python train.py --d_model=256 --n_head=2 --activation="swiglu" --bias="none" --init_std_up=0.0396 --lr=0.00208 --batch_tokens=131072 --seq_len=512 --dataset="wikipedia_en"
MLP neurons of a small language model. Each row is named by its layer, matrix (gate and up: input weights) and neuron, and shows model dimensions 128-191. Each number is 200 + 20 x the weight over its row's rms, rounded and kept within 0 to 999. A neuron's up and down rows have the sign that makes its largest values positive.
After each neuron's rows, "fires on" lists the tokens most often at its 100 highest values on Wikipedia text that the model never trained on; "fires after" lists the tokens most often just before its 100 highest values on Wikipedia text that the model never trained on.

L8.gate233,199,182,211,204,202,227,199,219,226,213,200,207,170,228,212,226,193,204,184,223,205,228,192,142,202,195,199,179,180,232,160,184,191,219,192,243,186,225,176,162,190,171,203,229,183,237,229,168,219,205,221,214,228,215,223,201,210,191,202,177,217,214,186,192
L8.up233,172,194,231,192,189,209,188,222,223,197,220,194,178,205,248,224,188,174,214,225,219,194,204,175,218,195,206,188,205,216,169,189,159,241,179,233,178,230,177,141,164,188,197,229,181,205,201,167,205,215,211,218,192,215,208,244,210,196,196,190,212,245,187,173
fires on: "\n"
fires after: "."

L8.gate317,209,177,225,206,212,218,211,206,159,205,213,187,191,144,219,238,213,181,189,203,197,190,185,207,239,197,186,214,229,218,199,197,167,192,159,163,197,216,211,199,204,188,194,209,196,214,180,195,206,189,163,175,162,210,205,204,219,205,223,210,193,214,168,209
L8.up317,234,170,216,205,171,183,175,177,192,229,213,184,231,186,224,196,187,190,188,201,217,168,203,219,210,206,244,190,190,166,215,198,198,182,220,240,208,201,170,199,204,190,202,204,205,200,231,184,227,216,185,212,177,197,159,171,203,216,214,230,193,178,216,190
fires on: "et", " of", "an", "ic", "t", "p"
fires after: " comp", " part", " Me", " me"

L11.gate112,206,219,212,192,198,194,200,209,193,216,175,167,174,200,197,210,191,196,169,190,206,203,215,209,190,222,191,194,169,169,180,177,197,174,170,208,215,204,198,203,185,180,262,214,176,164,168,194,168,180,198,218,206,197,222,204,221,196,204,224,214,229,167,206
L11.up112,189,235,190,195,182,224,248,205,191,214,198,191,194,208,185,194,191,196,187,228,237,235,235,194,213,163,151,196,213,192,220,234,193,204,229,177,197,229,206,189,197,194,162,220,174,227,198,171,191,184,199,205,220,167,183,237,218,220,197,176,205,211,166,215
fires on: "fe", "ro", "o", "Career"
fires after: " ", "app", " F", "==", " S", "-"

L2.gate10,204,171,216,206,233,180,195,174,227,170,219,169,194,197,151,221,196,209,211,196,203,198,201,187,200,214,192,163,206,183,173,175,224,220,215,206,210,149,199,202,168,229,213,217,226,189,214,198,164,227,214,217,218,189,226,204,191,242,232,199,195,176,170,197
L2.up10,192,195,197,181,199,163,212,212,224,177,215,179,192,219,230,192,178,231,204,193,241,200,202,190,179,213,186,180,202,226,233,203,232,212,207,225,221,202,226,225,201,204,234,164,215,204,166,211,181,222,183,189,216,213,213,164,234,220,243,207,213,188,229,172
fires on: "te", " co", "al"
fires after: " ", "s"

L2.gate466,202,224,183,186,209,188,181,188,202,182,185,205,182,199,191,200,207,188,202,190,214,171,215,237,177,179,176,175,222,187,179,189,187,195,207,210,180,221,204,208,164,201,194,213,198,192,220,178,189,250,213,206,203,173,211,212,214,218,235,162,218,194,206,207
L2.up466,203,182,201,217,190,181,208,192,207,191,207,174,159,219,206,221,241,191,205,195,223,199,227,246,182,192,220,211,223,206,208,196,192,209,227,175,205,212,184,212,203,200,222,184,183,201,207,184,226,219,187,218,212,169,182,210,236,200,226,190,187,196,194,201
fires on: "al", "'", "—", "es", "-", "les"
fires after: " "

L2.gate471,205,207,211,192,215,205,215,167,215,176,260,189,171,185,198,206,201,224,184,247,222,223,147,213,224,236,204,216,213,193,201,248,218,173,184,216,195,165,194,189,226,199,227,200,170,227,173,207,180,194,195,213,209,203,211,237,182,220,177,225,174,229,183,197
L2.up471,176,190,206,194,196,196,205,209,193,166,219,192,221,177,180,226,212,194,192,179,190,178,217,198,183,187,188,187,224,214,202,204,182,218,219,231,188,162,196,212,191,199,195,188,231,173,222,206,204,196,197,238,211,213,179,193,221,223,246,186,197,203,193,203
fires on: "\n"
fires after: "===", "\n"

L8.gate78,209,187,238,246,172,231,170,198,221,189,180,223,193,205,212,219,190,223,229,162,228,182,208,183,189,211,183,155,196,194,193,185,222,162,211,199,194,193,229,220,185,202,208,203,165,237,221,222,192,181,193,218,206,211,205,169,174,222,196,200,204,214,236,176
L8.up78,212,226,191,204,194,192,201,175,246,219,204,195,215,191,187,182,231,220,186,224,211,182,232,155,199,194,185,174,207,208,172,235,184,188,197,185,202,179,197,248,212,206,174,185,198,176,225,216,200,206,239,217,156,206,171,179,168,191,205,231,191,228,227,200
fires on: "s", "um", "ell", "u", "que"
fires after: "s", "vol", " as", "ol", "ur", "an"

L12.gate210,233,180,207,190,207,152,226,180,200,210,186,181,159,210,173,184,210,205,230,194,200,175,205,191,161,219,215,179,172,198,173,167,202,252,179,214,210,170,182,190,195,236,191,213,187,183,229,231,188,203,177,200,223,162,231,180,202,218,203,195,230,180,209,205
L12.up210,195,214,220,244,211,221,170,207,193,200,236,188,210,185,162,183,158,194,239,204,195,177,212,203,182,185,207,203,170,196,199,204,199,191,212,221,217,200,217,192,220,183,195,174,156,201,218,196,198,194,176,197,195,210,216,165,196,163,185,200,261,206,231,206
fires on: "s"
fires after: " ", "ba", "-", "hy"

L8.gate45,183,233,237,190,173,197,193,208,259,225,204,222,208,207,233,223,205,221,176,210,193,206,203,202,182,195,228,166,221,172,227,196,180,200,235,192,196,202,189,202,219,194,199,203,200,207,239,187,205,191,214,202,192,222,204,214,194,226,188,247,237,219,216,233
L8.up45,189,170,226,169,193,209,173,165,192,218,200,162,184,218,222,223,178,176,228,196,189,194,174,191,216,212,221,198,220,196,178,198,198,187,205,171,208,236,198,182,166,189,230,253,211,198,218,205,179,189,240,186,157,217,184,221,180,167,238,174,199,236,204,240
fires on: "\n", "re", " family", "me", "on", " in"
fires after: "\n", "s", "gen", "en", " Na"

L3.gate347,195,200,253,217,200,182,254,242,241,194,210,192,156,203,207,217,201,171,238,205,204,194,212,182,192,192,211,199,201,187,181,187,202,229,180,196,186,178,188,208,200,183,223,213,166,199,208,196,219,220,201,204,218,224,221,192,194,200,243,221,197,183,161,179
L3.up347,215,194,247,225,198,179,197,226,217,173,204,186,145,196,204,208,156,202,246,183,187,209,205,187,200,157,235,169,244,199,201,204,224,219,204,199,186,244,208,201,204,178,207,191,183,206,182,189,200,202,241,195,207,245,203,187,199,177,219,231,223,213,203,126
fires on: "te", " Te", " We"
fires after: " ", ",", "-"

L4.gate501,194,196,189,212,195,206,189,198,219,181,178,219,228,186,211,179,193,217,197,219,205,212,205,156,188,211,232,217,154,181,209,169,247,229,170,197,190,200,197,218,191,218,212,198,191,178,176,194,201,187,219,196,212,227,197,213,229,183,178,190,222,189,228,204
L4.up501,217,184,223,187,214,222,166,228,188,196,168,201,214,151,195,210,214,190,213,212,231,205,202,189,201,176,166,226,189,190,161,214,220,201,255,170,168,185,178,212,224,197,206,188,257,197,221,198,194,191,194,215,241,189,226,243,190,191,219,252,203,204,219,219
fires on: "in", "ur", "son", "un", "ie"
fires after: " T", " Ra", " Sea", "R", " Tra", "les"

L6.gate282,190,190,181,190,161,205,199,216,233,201,210,187,203,195,216,215,194,235,207,257,215,192,199,202,229,234,145,192,170,188,176,180,185,162,189,204,202,187,209,194,233,215,209,219,207,179,189,202,176,191,167,191,205,172,187,214,190,184,220,191,212,200,186,229
L6.up282,167,184,193,206,209,217,201,178,185,192,218,197,181,202,228,196,203,232,198,234,172,190,205,246,200,208,201,192,210,231,233,158,214,185,196,197,177,174,206,202,211,193,188,174,208,223,209,199,211,193,169,228,212,213,191,202,207,193,184,205,175,186,178,157
fires on: "ra", "ol", "un", "unt", "ver", "ion"
fires after: " f", "we", "mo", " X", " F", " W"

L4.gate62,192,203,243,256,175,232,196,170,233,180,202,196,187,175,171,188,211,217,239,209,211,228,225,197,195,216,173,206,205,228,175,197,218,221,214,213,218,174,189,141,201,211,192,188,223,217,195,214,194,222,237,213,197,222,218,208,199,166,213,171,176,187,214,157
L4.up62,230,219,222,213,180,210,212,205,190,179,191,178,185,227,200,212,195,216,193,216,212,215,206,188,180,202,186,206,222,199,207,228,187,209,202,230,185,209,209,246,176,209,175,219,225,179,232,176,212,210,215,211,195,186,189,168,161,194,185,190,207,222,197,212
fires on: "or", "y", " list", "tten", "ol"
fires after: " st", " H", " St", " Sh", "ri", " V"

L8.gate152,187,211,208,235,208,214,196,217,188,185,190,150,199,194,158,196,200,189,225,197,224,200,205,202,194,192,194,199,219,214,159,173,228,219,193,226,169,174,183,197,205,213,206,165,193,152,167,224,167,218,219,237,191,184,193,229,198,199,184,207,183,207,172,220
L8.up152,209,163,196,216,248,209,188,213,206,213,160,225,178,182,220,207,190,190,228,218,200,197,238,214,208,204,176,172,213,223,199,172,209,185,196,203,228,209,227,192,196,213,237,187,196,208,204,193,181,187,192,213,190,214,181,188,205,192,205,235,185,191,158,173
fires on: "te", " La", "z", "ne", " Te", "l"
fires after: " ", " in", " de", "z", ",", "er"

L4.gate301,192,174,215,217,223,229,220,205,205,229,198,202,222,187,191,234,217,184,211,181,198,181,185,193,219,214,207,204,201,193,234,181,172,182,210,192,198,222,171,224,169,188,175,263,180,206,173,190,197,247,214,226,158,214,198,204,202,187,187,188,169,215,195,225
L4.up301,213,176,203,189,190,168,186,220,191,189,191,190,246,226,219,185,220,203,182,193,213,203,193,245,213,198,168,182,222,187,195,223,176,182,208,174,220,216,151,229,193,165,207,189,193,192,227,199,239,196,197,195,205,202,205,220,184,200,192,200,194,209,165,222
fires on: "et", "us", "e", "u", "le"
fires after: " comp", "M", " sp", " me", " Me", "om"

L2.gate5,224,183,202,201,228,164,218,162,241,181,218,197,174,179,192,182,189,199,189,221,201,185,188,203,193,204,168,159,220,187,194,180,179,220,219,192,193,180,188,195,188,219,227,162,191,220,201,177,177,181,195,222,198,211,230,218,214,263,230,213,165,203,219,188
L2.up5,214,200,191,211,203,198,196,206,217,195,179,221,196,199,239,191,170,197,190,230,234,231,203,208,177,206,223,226,231,185,173,148,217,252,212,223,220,188,169,193,198,213,191,212,187,179,261,208,222,193,204,207,220,196,197,200,187,190,216,196,196,200,181,168
fires on: "te", " co"
fires after: " ", "s", " and"

L8.gate485,200,193,234,211,214,210,209,217,258,245,188,190,220,206,195,217,185,190,198,204,208,196,174,202,176,185,215,165,206,218,203,240,213,209,209,191,188,176,220,166,220,171,199,208,195,195,265,185,206,170,170,185,199,187,195,205,229,147,217,184,205,211,210,199
L8.up485,206,172,221,189,180,179,208,238,200,204,226,171,183,233,197,193,215,185,232,236,220,209,207,165,220,181,205,205,227,150,196,189,187,207,223,210,194,221,202,190,175,199,226,208,229,200,188,179,210,255,191,201,176,207,257,184,199,189,249,194,203,203,214,188
fires on: "\n"
fires after: "\n"

L4.gate421,180,211,188,201,206,191,199,187,206,208,210,217,204,188,223,215,209,192,203,182,202,163,186,174,248,193,201,188,217,179,186,195,192,239,173,204,199,191,211,162,248,204,190,218,200,205,231,170,204,179,184,194,198,230,187,209,187,206,226,180,195,266,206,194
L4.up421,220,179,236,175,203,195,177,217,207,188,165,210,191,172,185,195,169,204,191,227,213,226,202,191,187,174,164,150,197,205,234,186,194,205,199,220,181,179,218,220,180,193,178,197,229,192,219,186,211,187,182,210,179,241,166,230,179,245,197,216,195,200,217,207
fires on: "g", "min", "hu", "cur", "it"
fires after: "S", "ur", "ad", "oc", "s", "bor"

L2.gate20,161,186,221,215,222,221,218,196,197,174,230,199,182,177,198,184,216,226,239,203,200,208,181,214,211,226,199,191,214,207,195,213,168,203,215,210,191,193,207,180,161,207,223,200,181,186,190,206,200,203,195,197,202,238,150,217,211,197,197,189,169,189,233,176
L2.up20,214,237,167,200,179,227,202,210,213,201,179,199,240,168,197,181,224,195,210,223,220,212,209,145,175,169,207,180,235,178,195,195,183,193,221,204,203,190,202,178,201,173,201,216,167,173,220,243,204,203,190,196,202,204,216,208,194,249,198,199,194,229,217,179
fires on: "\n", "=="
fires after: "\n", "==", "==="